Weights of a small transformer language model.
Size: 13 layers, width 256, 4 heads of 64, MLP 1024 GELU, vocabulary 1462.
Architecture: LayerNorm before each block, biases, untied embeddings.
MLP neurons of a small language model. Each row is named by its layer, matrix (up: input weights) and neuron, and shows model dimensions 64-255. Each number is 500 + 40 x the weight over its row's rms, rounded and kept within 0 to 999. Numbers have three digits each.
Before each neuron's rows, "fires in" lists the words (lower case) most often at its 100 highest values on Wikipedia text that the model never trained on.

fires in: "from", "during", "of", "fudosan"
L4.up164:482508502535487516433467518508493549458460491536418561529533425453528526461497505503455551505476490565502525507462561517510506556469554458458462564540480576591434538544499500527546401431573505447488537534522497514526579500478517449504461478453464596490538470493502481433548482495487464532470487505517464467511528473491546520570494498450505458539494516491447493626503517493524472510515534506540511555443519460467491487516519545481583471495503496518517515493466555532385509479537489497536446461565501450503513459609467580548474499494534570577478450609489515486576477518513555539

fires in: "they", "i", "you", "we", "not", "to"
L9.up630:542510482513437504557526519493541510472496465548556537382475521550507439435478509562415550509489426468541522503496511461484446452457521526494569492488531496494514421523534431543468518413457538566465457519506490559468491529513463549528522528537511450526494501550466442514490415463451499492462466452477512495484483505456511507519550486425463523438496514505554478488444514509567441497611488511575484472544438470593466489541419521427550475467507570520535517451499514533496455479536489477479525547551528477458447505496532460563503519518502502512513459503516485556501533480445474530

fires in: "of", "in", "the", "southern", "among", "across"
L8.up513:539397502534501488450562513521496510470502503536553475486495485444520499507490515539522449506482453515417488449484485537514472501481462462491507523503451527548488455433457449438552495496487523527574487542511455561448475509500503505539433513543486498439410464484516484477462473510427432514505528484556496427467517473502548506535548480526537438432484488510557585481489490522463452498454581537482516418522527444484483435422584529516512526392526619490552479442568502452572532527535552485503437503560421521520430496542520546483479583503504457491463516447506517464451478444484499512

fires in: "to", "would", "can", "may", "must", "took"
L4.up754:429473555522500495538479487505510568511452473571519543451493477467456516482485472517461488523439546394485455532534544507521526569540462509461588478476502476518482457508453478521582470492494455486436481529510513472510479482525530486456490452463514482476492503429546449529508535490467440456468440509570475440519455444509485528521526586492518519553516447570470514444437511461480499515479510537591562552445427514567556434483567522530603572528469517479469485476520471522473509527491485509478524529541477524467493460516541475459492530544474503502499526501529481559505569488512601541

fires in: "new", "san", "by", "santa", "central"
L3.up718:463448557469560450453470538491491510509501462554467443493540483459481512485457453548488581507575451510576529503383529499531469466482528479461489567476521463459595521543475544489556511445453466479457494507472522442394505485417502469523483522463445530497488571521410484552551519488526525503536513440521487499478487506525483528535517532518486522487531484470493464558535519520459448500524515587450498462506559478505442479500490485433497464528429538538478530536518569531447409474468550461552627511562455487455513507491482516415518482459515548443479512500460527501523473477543350475

fires in: "children", "women", "we", "way", "there"
L6.up922:560568480482444462537463493505550510511482489541445513501483502550490504472475566464395484490523490444597464525504500496486474522544442449511552522506491463545534490520546571480510498487527532511422494503479559443465488490592484489523516439496471463505480521521464475518529484419509551468491483505499571467486496531445466456492482557509499511531538519519568493482509511456545567508483540520511571458487516483521519596510496533481477477493430475487534480500416558473538487525533491586482514508506501503489466467463479495486441511580474523531483514457537577553557563499444603599

fires in: "be", "first", "average", "best", "itself", "same"
L3.up918:557478485492478461500581527510472522480537465506499547503549535500541524519503564493509463481500542514473533467506468555556501463501483470487518513571443497531499486519528504526525542464482530454501427447538485533485522535610461403495499443515432511512529464526549442479531439488482446470579511466463407495386494550517488447500445475490502553479500490505500542642534502478485562488513567498492541506425507549539615468531491444502496499505536473468473538458537510479414509560495510450488460469433477490527483462468572493596521481494386523515527378516525501438534464497468516560

fires in: "s", "these", "first", "same", "own", "were"
L3.up393:535451511501480497493523569538559598455580507491536533469505503513496463520560508463501476472456494539442463441507436578523511468490498467584563489479503467520462504376529388502463596469518556565450489502538497584474502499450489470472545502546415484500507520534452510452464530467439573499464495491554515528497448554469544541485427515500506475417560493499466549513447494470547515474529509532486541486495518527468509419429519484514505508487527493517450536555582487445482568521512510487492449528481499538536492517464555439460531566451453541516537430431504437500493459446454524509

fires in: "to", "his", "from", "her"
L3.up447:548574422559454508475529462471492457494487530545527530547500503493465489616436518501477477526470479498507511418531558447490528511487527546526555553514524555468539481521418494562532486524373586497446415451499543475488478410507499516565500528501511492483518450550558432506542489509553541492456471474444490465472499435448527481522535535512535483504497532558492515615494467519522507476497517484494468534448493476493471486476553493514557496562491406464497493507472500496411490505444464502466505513484500437514457491513420446528558465517510500473530465530529484518532549568514468552

fires in: "his", "with", "its", "her", "this", "an"
L5.up7:536467534576550539512429521559478492563559582493462497499515514525421474456506506493516486514489412534535444493483460507462495481511457465505455522492459572515512484481483485560528471484579538409446385574531482530528513546538519487498424533458462522593565489496483560512559563543526439481503458502371483479470421525516527487495508564516563518429526502505433497496492473507480465492512433482505539434551449589549460518493522508478450515474548492508422506466555554436505436518475497513533478479530463490478514480494524371486579488547580522488419478524446447462543438476509470568

fires in: "new", "general", "its", "original", "former"
L3.up141:534496448598511419478531487452522524456499525554471494520472493531460485471494456441458460489504418492475484470513475512549596493498527505476459543592546483487492435484502475555513500483552545515541518452548522449524453428499480490433497515470486495513478480580490435512553453525466533531469482524529534550334518556564526573518514465473576488531463490519540543503508457505543564471450526461531523562446459472453532518504531467453433547547481494566467551441512514509450490489463489464434483527420592531491487511426471448452451453531471469464487442531484538606505487510474473460

fires in: "the"
L3.up323:513501522500559477494464443464471456490513464515537603538480477502544400475571503477530466492511525579472490495509448504538491527433493463516543545497465470559498464449527465472481541497430623554508509546456445469519459424513499582473530496506460528557435515524518538552507487494472417495453483493492566476565451561571444510482502546526568524547470418471424470541485480555458486576481456513504478524529507468498482525485513472517489558429493502526471464495509561501481514450506434496516434512492538480556509507448496487521521502512497443514512469528517553502515538497497498542

fires in: "in", "from", "on", "of"
L4.up397:486507533499521474469583462489510517527496466521512549503485505555529428538469475471489538530521547522425537455390469452537500508472499517556513517487502503459466488520474520560517472542425516461526467508502489551568510533547527453499539500472473514543513477482558446455507549540446471507463458469517449481462451428510501479514568502471542441495532535540521577555516506486547489503511518515495485488509543416457469454520511508478531553452431548579501477392512553453509501517573509487510418439527501516443462451515483465423486438530609532490529455473545495521519475470492565477

fires in: "on", "in"
L4.up734:516477506478552510479646573463534541502476521548472524531494499479470517553409498538541478473547531514502528469481437503432521564549505429559455548466459522494566537435473601474458504525502538541499529511443403474472475509481538507472502541548450471513481472426584478507508454544443506545418460479467451503481556511492511533503503441550570497457449508483517488428516569496518425529522514478453460417502583523473517542428497519522458510463471498556450511500524513508485510504545477546519529455514541525418440516504538502482513457508479508452493427494495531513425470503516461538

fires in: "died", "family", "born", "life", "by", "biography"
L3.up294:495459496456548514523514475491559527496478439515494481417491506550488522519515510529575623473491420488538455521532430456485546516468512507501555499532449537485499552475521523510534503511488542440499524543538473479556494491559532508469499549460445550518451433527571514470551440542531558455423562488526507499539578453482627529521522505474511549467575553442463482423455466477524492428535502482508515491527472567424459409473463439470499536542463510539480529521466526540542547540516428500425556506396511530460445514485565441527496499471455497501462494514542508513472505539524483511

fires in: "three", "four", "fourth", "six", "five", "eight"
L5.up423:495464519521558537422504504503467483485484476564493546475455523462593554481528530526527518433531481507545488534483463520474419424457556467415480482516475478535497548508531522494490522460404469537568456532435591470527420432530540490519412476547538507443470398501579512547535501524509527487417494461563483494407498535499504451501557516517540522500452502494562544470483505486484482524559557578493470471482517524457455491446468465484535461482450480487467489497502413484526446455451532440503486500561440436478495528500468518535494453461527498561518558500499512454492533483436470573

fires in: "worked", "helped", "joined", "working", "playing", "listed"
L3.up62:485519513497472474460479439551537536506442426550457482487600514455567506563500541489501462512574431513446472445546486462545527459473480520432550442497441442514499501560613516513457429468478480439532540538469503483462511509527512492486557442531493548502482561487474491509534439495524446502510511452443538456573570528520482511494460466449495512528525501442491457445456529566545472533514480505449541481507514527556516537593484453449547544479482449429503491558506515499540504454530494485482538538537429541426496400389508473541514456509383494548524509491486548508550540518494509491

fires in: "in", "his"
L9.up376:424509530522515474477415468519469473474545512498492536520488450413543514529522490434487469469560538448481565484458523490550590442520528516544522506488459488550522517434466468403499430473529557459547452505510496495476514509501468509486501510506553566526455564464504563407438484543443463404475464525477483531500455526535502535581502507546448507491495505501491461532511535472579520484519505546484501510419535449393461494487495591444526551512462516463502460497531508470498460499486531442451453478587458469465493524510497482466492434506536522529547509521559481497521450436522508508

fires in: "of", "on", "chief", "to", "assistant", "and"
L9.up572:532492547456493476547604500448434507553550561502548474487509513537493598517449559507513592508474455525606546477548456506551483432509460500499502472569416495503489445548491525514473508540462395440499488485532528496434543557510464464565565494445490471539466501526537495461536538525456554481385525466487581438513535564450503508468556526420510493532475562552545529447481501518495467544460431557527561436484463501529487460447518453557498491537551468511482544449486511503495532498562469531488509504523579517484449526503548424491503447480557481446443513499506509546524477462536464451

fires in: "of", "along", "both", "alongside", "among", "following"
L5.up916:484452518479452484562523453471486514466486487488490469417555529530492465507482520463589582473534504474593533469477497500523513456482474487478492471508429507549502446498482526484520506478584483417536524474512495509557521449546444504500473519512479563542471462579508543428588533533525465467509503547589508525528526485556484518406577481481531484455571503564481548496479489489405476495498466445542487427457492623570537495463460469530476479522512503530444549456481473509417491507501523534513521489448473557529493478470531500516527527536524458447479493608496525504447444533559530531

fires in: "of", "types", "number"
L8.up633:516467468437498504452584466502528497488437556471505527498479455491559452470439481490559490533486542528490565534462494492538448541503460501483467483456541510511495525530516519551533531477441562604522467503462569521447528518489461516554485537455521391509472543523540500565487510475518529517481536539473485502540534456447543536463459494397555478464521502510556547495442515435466501530472528531523478466491514584499527458479487445445503495508494442467442480528553443540491473482471512562568479487521451461517460518435513427508531536512569520506502501476546550570426542478509425492

fires in: "may", "july", "june", "number", "lyrics"
L4.up542:551472514529474485498524504543479573553443568507425572460516466489460467472493509497482509508454518568489498502497542472467445521473456460542488520472492464523460482562592530543511477536477553501523545546541480489499459491562507433469456511513546447535517541485453494464540452462487489515434514512528499539457469472540478528527443450486485530501425472434530508423504485467539523447561556521403519538454477485569515503532480464412458427417503573463511523484470518581456472531487475538448444508451571579501545563468495465513430468509631584546455549491496548486514437532553535507

fires in: "due", "did", "does", "despite", "upon", "choice"
L3.up259:500397511505531520464520491515470550489426486474439506510505466464585508539537497504498530518461553412508509494481512470520480524504465482544539510517525530560409402482409514484588497485511492541442546410528591495521504578471490480478443484522544528522453465604540453443554451536476414510500469505564431462527592493515481508415514472470482494477492516423567506533518466503510491480452439485484552464520463532514532475495562437459492448475543499484495514472474527489506473474520483496481543506515516550506474481492452573589449509524506432528579486478488546509394494522500458542

fires in: "in"
L8.up818:501485541456528535507509549456461488509552494496405494505516467500549454508450499543504449464504508462525602454515457481484487521561526511497553538531514433476530487526460509543508421490581547497497419556428464448485468483571520458445455465539470532546435523527590510507574495532464509498511554492462495458463469454496573559459553576469476425458538483473482425490481523473529482530534423491481527517460508473477485462447511487509529501511437490474554438477472533471462491504439541496464454493493515429452495544575436481533543479471508542450508488501446557372477444454465455479

fires in: "along", "among", "amongst", "alongside", "although", "example"
L5.up744:555514542527525494477488472517532477474516482480501471519471494560519551499549503482595512534559420477490473445489487530513467441483442515450487541451411505528502510472523486487559498514471533494503513423506536435530483515497457467505543566446512487588482522522536587461530533488545494474466473549571517460486538484598508456496491483546481471521519458487479490424476464474468434498436518493562496420556426499452466495492502469521522549472549511546408471530488500545532506531523482493558529520525498500500476537506505525531482463473526546488455469519428492561451496528512501486

fires in: "his", "her", "their", "its"
L8.up253:515560550565498459516490510480461484529488507489469460527543513512498448508490545521567467614489456559520496506455494484461490534535515496497519523576463576576459521474605540514546559448571462505538542561553488565510533561471514531452420476442468496460548482559478518517431414414523557456485489547451463450493445508490474514516481537587531446516539531512488512465463473587489481458430529503501521457537535487430485499451519505453511510516489524562537500461507514439561483524467472491499430550527498492490466442470555508476498466505555560462460465509548500450540508486544484522

fires in: "two", "three", "of", "fourth", "four", "six"
L5.up133:561485547509503585451498458474464561457503540512401570527502499435508520503498455462542493488507551546439478526482513547507474465512448468516477474510453519538526508475516430496476522479377518565470504506458478497564481447435534441507482520539483462444464504478456489514495501497469535564473484494482484538535462575535541547483478531534480663496525467453436497438460492483476476530462497477560463423485481529476486484464432462542480558517391431511437501487537557488521510558464490414478561505548486489581530485540484518467446522481439478567519519490528465513541473478526516529

fires in: "at", "san", "santa", "southern"
L9.up812:525470519520501531496519512479516530512569472506511571538514517542519512495488525493472476513428495576557553464468545613471492552499489424391459506491531531475484501523522517482538471535566531564538532474490526559477538538427443458565516493521500552497563457501537553476496437515451493504551511416500465494519534489458438493463473529589520476512503430546482479498467540507425479452522553465522496579556497401511485459448489510519462389558471517510527471567495538553474498491478479389580565570457457519452500488514444547483530523453463535456534478556514492459471491460470411539

fires in: "well", "played", "served", "from", "serving"
L3.up637:528461529545529549528526463452472538447506611520477527520445525466455507595526513518476418545504523419589539480458514465513537485492496558484499545497467556472492475587501498548508560523429544506503512507583481570466504452493479454484500539437503480566472461530516480432523486503558507465506560495462484493548495552517446486551482531444542493439541512474510450461517471521491491530515573509501511524542536584484421543477509573471585503527440453469464595468498466529511448478459501592507519531523512491446517470473422527503451402517504446495570516540529460508579478483494450523

fires in: "based", "located", "station", "by", "bobb", "born"
L4.up214:434511480527493540542548454484578491479468492500462529446485427494514444501549527541521483523527507490476472501554535436449454431498603519514550449504499472523452526456453505534484480459463452499477592463505453541530465454472407520451405498496434512502508524517527426551474506497506479524526595396468528451560535469475535501538534580484492459480545468502540473444436492417499507475466501461522551534486509534504525533459521544474501543572508464410469513538478499486534520490472564524495574531520504535459513452457528459503522475518543515451477512484493580511454505531512468488

fires in: "such", "following", "release", "opening", "press", "same"
L3.up116:543480462499444469516618552532488518556483547553521472493488483504471451489455582530495442514501461435505502522469556489463506519450541434523459546536480545517510436502490521506509484447526486492516482474474481471519501453507550469503429467500523489484558521527508521473537399507483499549494518471543465576589538548547435509500471497509503427418490447490462498509550531508471521516517584416579564473493569489583501450458489429559603538546491451501478511484466483483479565554428498451513534473437490490476529522523543394494477519556497581520575477465481493455459481511501416580

fires in: "in", "by", "of", "to", "al", "for"
L9.up30:484456482525487466481519500470427554432486531527542397458467492512468490540554524504521525497566521487509517504480525465569495467496478471550443558538483490481504543534588514477469535490487470491466479458478530424452539473562533466495511500483499484459460545499465494529530508500541469565426508526456460462517533551547573509542500431518569499548470458495451539482509501475537448587503492538417514450454503472434574382476508503484488459494513438495446469470498507432479499498564464548478468522507551444522424460481456568496492549509511571445563510600550454515501473536528426537

fires in: "may", "september", "june", "july", "february"
L9.up362:473453535479513481480511474538442510589485434491521512445518511503513497458505477468472497446531524498501448493543596493534472478566474496509477532443470455385524489483487474501487469498441469483539553525378530545499472475480510550489487521537508462461512509537428535483475456461509525461524510439490480411382407582530464505504493429539529502513530484451549505437482522480598503460504524433518550497528578545501569501427438499508568454512554502528492505486587497481539421512527496471422496511516520575516541509477387553531506477524537478447487532465416562532455412468471533484

fires in: "south", "southern", "western", "northern", "eastern", "north"
L3.up520:520561500511493500460439523517510484495545445535503499469543478512519416474487474512415562420543516509481545448533442539512474467467488446468500556511461577477551482464578507484592476515507470534534495425493520488567520422524538541523498506563473477486492474576520465578560597542545524495470517422488505557514482508478506507524485449489479539557515454536474473497479523421454524471455545548500568559404540389527434513450493477426444492484504511429477537486550509430477486517524504466536495494469546480514514465459507512449466520491514489494570520447555521512435551527490502532

fires in: "its", "his", "into", "their", "to"
L3.up987:494539520498500504506541448429463498535499548554457494548466516480540533525452504421558422491497503538577522480450524500486521488491475428643543463565502515462575496486483497519562519445499524474519513438494462467415435441504473546478460560451510485488544536521489497549503465459528527485455511522518434492500479502511555492533609461514570482461500445607455529497521492512508530492503574472535506484455473582537577530522444522502492457543432457516470567478473551478530536536473534503462520481473499506474474527526518434506489499454533528542457465439489521458403483506478441484

fires in: "of", "number", "by", "since", "between", "plans"
L6.up548:483513470456528499483540467475514436473492474484531448487571522450501490490468474522503455441462512493434493483515521524511508477392489529495475591476516513509557525591491542485600467501439538488565592535485552456504489551481496508580518521550471443522506463524546565468532506475543460499500571481505499475545450488461529439481514469487540437510535497497491491516503551454441476470518518569538487544497426526463475469491507536524474506471529453517444451498547516488533536505481479471501480599455420511439531580506473492446445571482594580507541464546467451529549514523559541422

fires in: "these", "following", "s", "two", "show"
L3.up245:469447510477458512412453584585505458502510505562452530494507509496474455477477528436454435466484556514527470453565457589479526521496468491471475545595495433543501544549495495530437546468469524524524441475483505467570552450508522465479471440502433458428486530532495482562493549556465522497497494480471518465531438554488472499541456483516539507550461515546458513477525505498536540397487516464530447489484459576424548481502491529555587514494543544553456487438545559475458473519537512411464459510544552503512518463529546452511554501473598471634483480499533545537498513536578490533

fires in: "she", "court", "it", "these", "this", "courts"
L5.up357:480457539583478444560463525493525504517510589561461564522525466516571493410487492486545527514593451524450468467480549559569512524450506443511505491515508540498519542460463563483466588548525538467438426461496505479540526447433527513519499492478488538497505497546476500506474491519527499509532490464461456520477439527488547459529449470548609480511538408459486510536519530524488504535473493495561539524579484550472539470500424488536545432471533476512505457477412516540484507530493486553476464483539526500534496536575482475452404506529480585465472503526456422463445577456489478499

fires in: "would", "can", "could", "may", "canvas", "mayor"
L3.up648:513424484521423470538437556522517532514470545552486490508517464427525467407522534493524485508550506510516479480473552461488447523523439489493549466485508452528521475551519401538586540511510514511525507503464544493482502511503464526470455482465541481552469597429551464528573491517517417481459441546424498537516454478497482476444568471488463499479456513460470517509465460443532432518512562480494529488455512538540481543500518526462483624424531513498504591452500460459480534494515389572527596519485475523444418486512545470499457442515475508505500511524480450447545597477412525507

fires in: "first", "second", "another", "current"
L4.up705:506430482544591489593529573559501457496518505555539501477492495557528496502478541524541490495512482563472485565479437517567468417493497536538465500539470463500581455461525452532451528415539550463461499490596533491462500526526450483536538495463452551537550499510541443521547485429440511483517467431404460491433472556522500507535405504481454519514487471470480482529506508454483553538515519532517548488504522469489489482434485494458540499459480527517413549560530488468506490526480495449478402447439494466490504542567443432459503507514553552469460467494478445484531540591478568452

fires in: "his", "her", "your"
L4.up146:474489527471474549512551490509490517509481495507495531545506543474473533533523520418500462539548490528459490516519509492478499548421437560581511518507542524620499535499560546539528459512500530530489410554496480480567481404519529401501459489466566517460538566554452559402434498473418545525442472586524499501543458466583527544493476534526493521484475517526455479523475462531491552425560431489442599482538532497480486459600495505551478447470496532539468558524437536453497492507465524451470428502534527476515548472529528501485492502592567463509508575497486507480535539418523614441

fires in: "during", "in", "following", "although", "from", "despite"
L5.up690:509514499512399461522503538539511504411530462512468455487550492522525491530542509492453493509541487499499529497566454522539461518463484536544491503510505464513491555487496495483529412480473476498519539563553511474547603512544512451447545530476530463539555442496578523496533496564433502485541500508476500507526536476519481488487543496581537505475475414524500528561456502538469516499429485437515496507569483538534507490524485518492472568490503547502476524487456446500534504464572455485432472539511511537566475443504384487505453389497575601467507413500430487546448470476488475431

fires in: "research", "result", "results", "residence"
L3.up212:562480496520496519495590446532490584524451544570468497524556477506479556520516508500480527479551538503450436534483490529509530473505486520508524512514464484531471531472474500529552584495573567512480577542465516495469520483474543522526540430432519477477524556480481506553491527425504492511490520450433531480511474548495461621528480504515496537477538442457493484445505495488487512443557517527497513498443496546463435447461561454522488505458553553499521494471506493543475583480515518509548577481447515528502519442456548508481460483557411462517525486416412452478472470448506421420

fires in: "east", "established", "west", "western", "eastern", "best"
L3.up71:547475539533468524472518453537546540535506467433480503371516457498593513506581521482473546492531520537546446481523498495536546441498482509567564502551515492471464581421504515567586431532502543559488520464522506492483536444585596486422525498551446574493490494529507486496502518538442499498465481438498431462528537505422439524514534576476509500559499432448474500587512494475500526509508465496509526544460515502537468538481575480414516476510461510491543523434431496497446468457515576469501523472467502491535464487482442485458430472564439492575568500469504522480514514528551440546

fires in: "to"
L9.up292:499536519555470513522491570486459583482524468525447494476480517543451511416508544550437522494478510446543449498560463469530471536546416457515562534537528593551513551496528491486483415433456530474433470532554514517508507530505424500478534487344495505490491494433428455510501471474469442509497417512506562522481454501494516524500582499514509570474543523554529492453510522475470459491525516511511503524526484490523558427493518527440537505491452480511525558491505475544508493517581459542445571485535498520520489542542532509478535549487448487536523481478512466520445531477449497477

fires in: "the", "ferencváros"
L6.up318:433548494543513465518492451468552554423547449489560510526519489426500521463476531530622593554531551540520493472531481516459492565463446534491467501524485415495467460536560475528548423475494511532442449588489497507480474480568441525478490480417482452450475568489481506494474502510477486448447509500467432398503533482526483509514492472553546489531553482495488483571513470536539529495513462490494502486457475443493496466533487474448467533511492500491529494470597449470525565533546485426502491480549463359531513512453481479521506514478461480500491500536523596521422520500504494440

fires in: "s", "his", "its", "her", "their", "those"
L3.up337:411483506517528476471488493492484478447534505519417575452531552504484500480512521429471467549564523512517506530521562553476567502502481460493495530464458598624492539542528456494567442446543517537484469428589444476514430467523542482486420442504526469503494498490474429558538537488476568462477525540528484512491438519511528527465489548490518510523532499598457543491476484452476568500518544481505497441506503530428550422465477483481447477471494434551485530426488552493469522483490473397502531523511533535532542502506502460486419504487501449510459466526550498515565534572501496505

fires in: "three", "these", "four", "fourth", "various", "two"
L3.up549:484461479498554548504544551478511458470491506610511516501474539443527440502409483510489495449507514501452513487500463550461462457541459480549457543496524558540556483511482473485469534490451513534560500535510519569600431561575548495521495459536470471426518467477468466493476508556494486474538481533592547516546480548550576472491524546495489516549416524496492509492477527567564471591520476502599526506474531493454521489514472473488521555522484494489493456479525508522411512562526516447481447582555437483560513505487516477463507479465534426547497466441553537539439422479421471522

fires in: "worked", "present", "population", "working", "presented"
L3.up451:522530504531538524496481453518439543457471534513458477478552510479541536553448532472448548518496512542452484440525544535507492534472479537478456553495457478554452446479564538529533469448531483455494535491513551529501485517493491460508389439551564595540486500474515447504460487480482499531483551425426503474507518449443422491501507500512482476472479505497463485482550453548528548498554548533572463521505559543509488424482536395490561471485480468439549523496480470470406507529474499512433572555484556512432499490477461505472503444565453504565507466496563562513557513513532464479

fires in: "the", "of", "one"
L5.up368:550466611471555541486507515549510509502638525468489539544514489521553540548490455485531566483532475430581548444513519534458488513456465501479574481475596493530555521507443429521519542517492567445508479492534535548520551503475414509460490535493432514528484565482481435482468562518484540521426491453510438475422513500474499573480550519570523536428538525455505493429511522466465442456566581583525489534448553516566549521478528491535555527544503508535432447486528532530505566481525450491481510476536495490495533479534514528504551527491479444603556507506532459536509529491489516548

fires in: "station", "last", "larger", "available", "greater", "little"
L4.up702:506471428509557596459570545509466501531569515448508511451487501450455481473535546526501521516498464413452500453481514492574456550518475456562483466461457519463456488479500452566469508549488485605512526472551531514492455493442524515545444564481526432485493504485466500485474469444509492527523534455464490641482523525483446479484514544502529530542594458447482418471502503557498430454531532468475428614537519516491529546492472500480576501528479536504477506505471483535539488566506545551531545526511557490490524527534516518461548530491514514642447525497512547478502476532529515508

fires in: "such", "known", "well", "same", "spending"
L4.up150:563469518529559549545539515498491451472468460578457467542502461533477541469523570524481465473537462454533450433434446522554463474469490537506418471457559519503451569506512500462475583432536538520473515541570501546514526474476500476545457442571485484518501571497572515458555476504533465483522508497511495513531441591467498520425435522530510416434496427429542546572558489529437579526563516504603521488462542510475473551493523459532557493496467457478481513498538527495469488471480526492454581495475520547460561452521502435501494504572502520483522495506480535543462467489459502557

fires in: "research", "carolina", "results", "bass", "death"
L6.up527:525516481562516522548525556571434540565508484477390436472492521543391518514466474520408503391516495471572411428490496489496596477509479548456504473465477533611520549514528491569482516542485592564505542499467539460471482509481409559491503476513447561532532540485562466531481506560494542498472504507549546477488441488471504580471482486475415488530523520486505535450486501494487506461500491503519465493506528530511482462524581473455444554470567503436532508466475467481474477511527537502504539531463617492447462520492533458464448513516488568477549463489553478501485514494490461437

fires in: "new", "us", "former", "released", "german"
L3.up360:513510542480493454434495464363475435482452447504444409504429501475482559501554568543524519541510513463473475446524478504584530498442482536508456531550473488421517483560507448517453472541575508488520484505535473497520516462442482520444497584477450473451469543550583465490492488463478506557457486476535470542457534505555447526570476534347509522463496464520477488554507489485499530489495478445474455472452505431473486540518515487535414616571509511523487572504495528511449516440530571476494466527517539481518477483465517496501470549483506440455483511483428553541562483397450463490

fires in: "such", "career", "energy", "through", "known", "throughout"
L3.up301:534425549559433565542453505465530517453502443503506482467373522510470552521461466520519508524556504454581504409524478571496570484452577516546427494471558518498559491513524518510472499488528496481477496575454521482527449475554506490567495591497554511535533494532577508464527476524518501547457512475537539476551479503497442511535517521526564432470553487412459479464489453521529538520534484480496487567457477542496549524446560526560424438516412478518491501480495526436498523441474558470504538495506503547522433480500490435510481455563612513499488548466507520515470444524497474538

fires in: "of", "to"
L9.up437:538474421468490514502532491500432501430487571515503468475575448497505558528480559431491537557526437496492449537512506394525533485484473507495504513475439486467422476526481504494476415481464542423508455471503534527492526496457599441611474555572482480496560533531486439429469464493493435529483529470431499448537466562529533572499522506454485504506556492525497479483454498452526523501583436520469504504472464547446547467475531477539551529502519509538441507443449515494509449517588499415543481517488483506482440525470545498509542501501440529464490447499474510465466421468578502439

fires in: "number", "december", "last", "lived", "little", "literature"
L4.up81:518560400532525508461550501388525509507498517505497444461518472511495567508498581564467480448470471469499527474459499508453527481499471560518549498515473503461444472496471481506455521489494449523552501469425463469491532493474489473502462505516504484589549491536508528469493501448417497494472454522549427563464556485505549540515553520437468534428456463483505486444532392515481503479568508529407412557461474504460527504547489498488473489480508534486462515500487524474475488589465546505469510570509532466523497524471487510498479495479580464495494493393545479538495516488575611501

fires in: "children", "women", "men", "menghaiensis", "living", "males"
L6.up766:527532463460451478505461482433513502482469466475516500446558513547394490464491521381525560491486500492542536459470471448448476540456451463512456497476459483574515557522443548480496437550496503519512524508488454518476473505455426400526453479479497472501489566496503431425522475477486467498466439485507478495533500489437520514480514505564522480540515491472507517556507491438449520493469551484506504551519503469481513577489481466452520525522534525557498527527487493529529483479496473476540565504518530451471443581523522493505478573593510401477455544488527494533522495482535545497

fires in: "the", "they", "these"
L3.up560:551475456527521456565498466502540523474521482512489489553451438479518494492437461550542507534483481456539480413499496496531507528409446515456481523563503421519494544571504504498499490395574516492503479531545569484576480478467501483518512478462492543465502507469495470540520453510545458494557462495434425556501480504509526542498496571527544561461491532480595510452453383539495496469473563559455523516542586512569479528497516462482433474601497565555477450429432490452511491522547514463466518426517569451493471520498477457497475519553479563500478493532511463472474598536493529520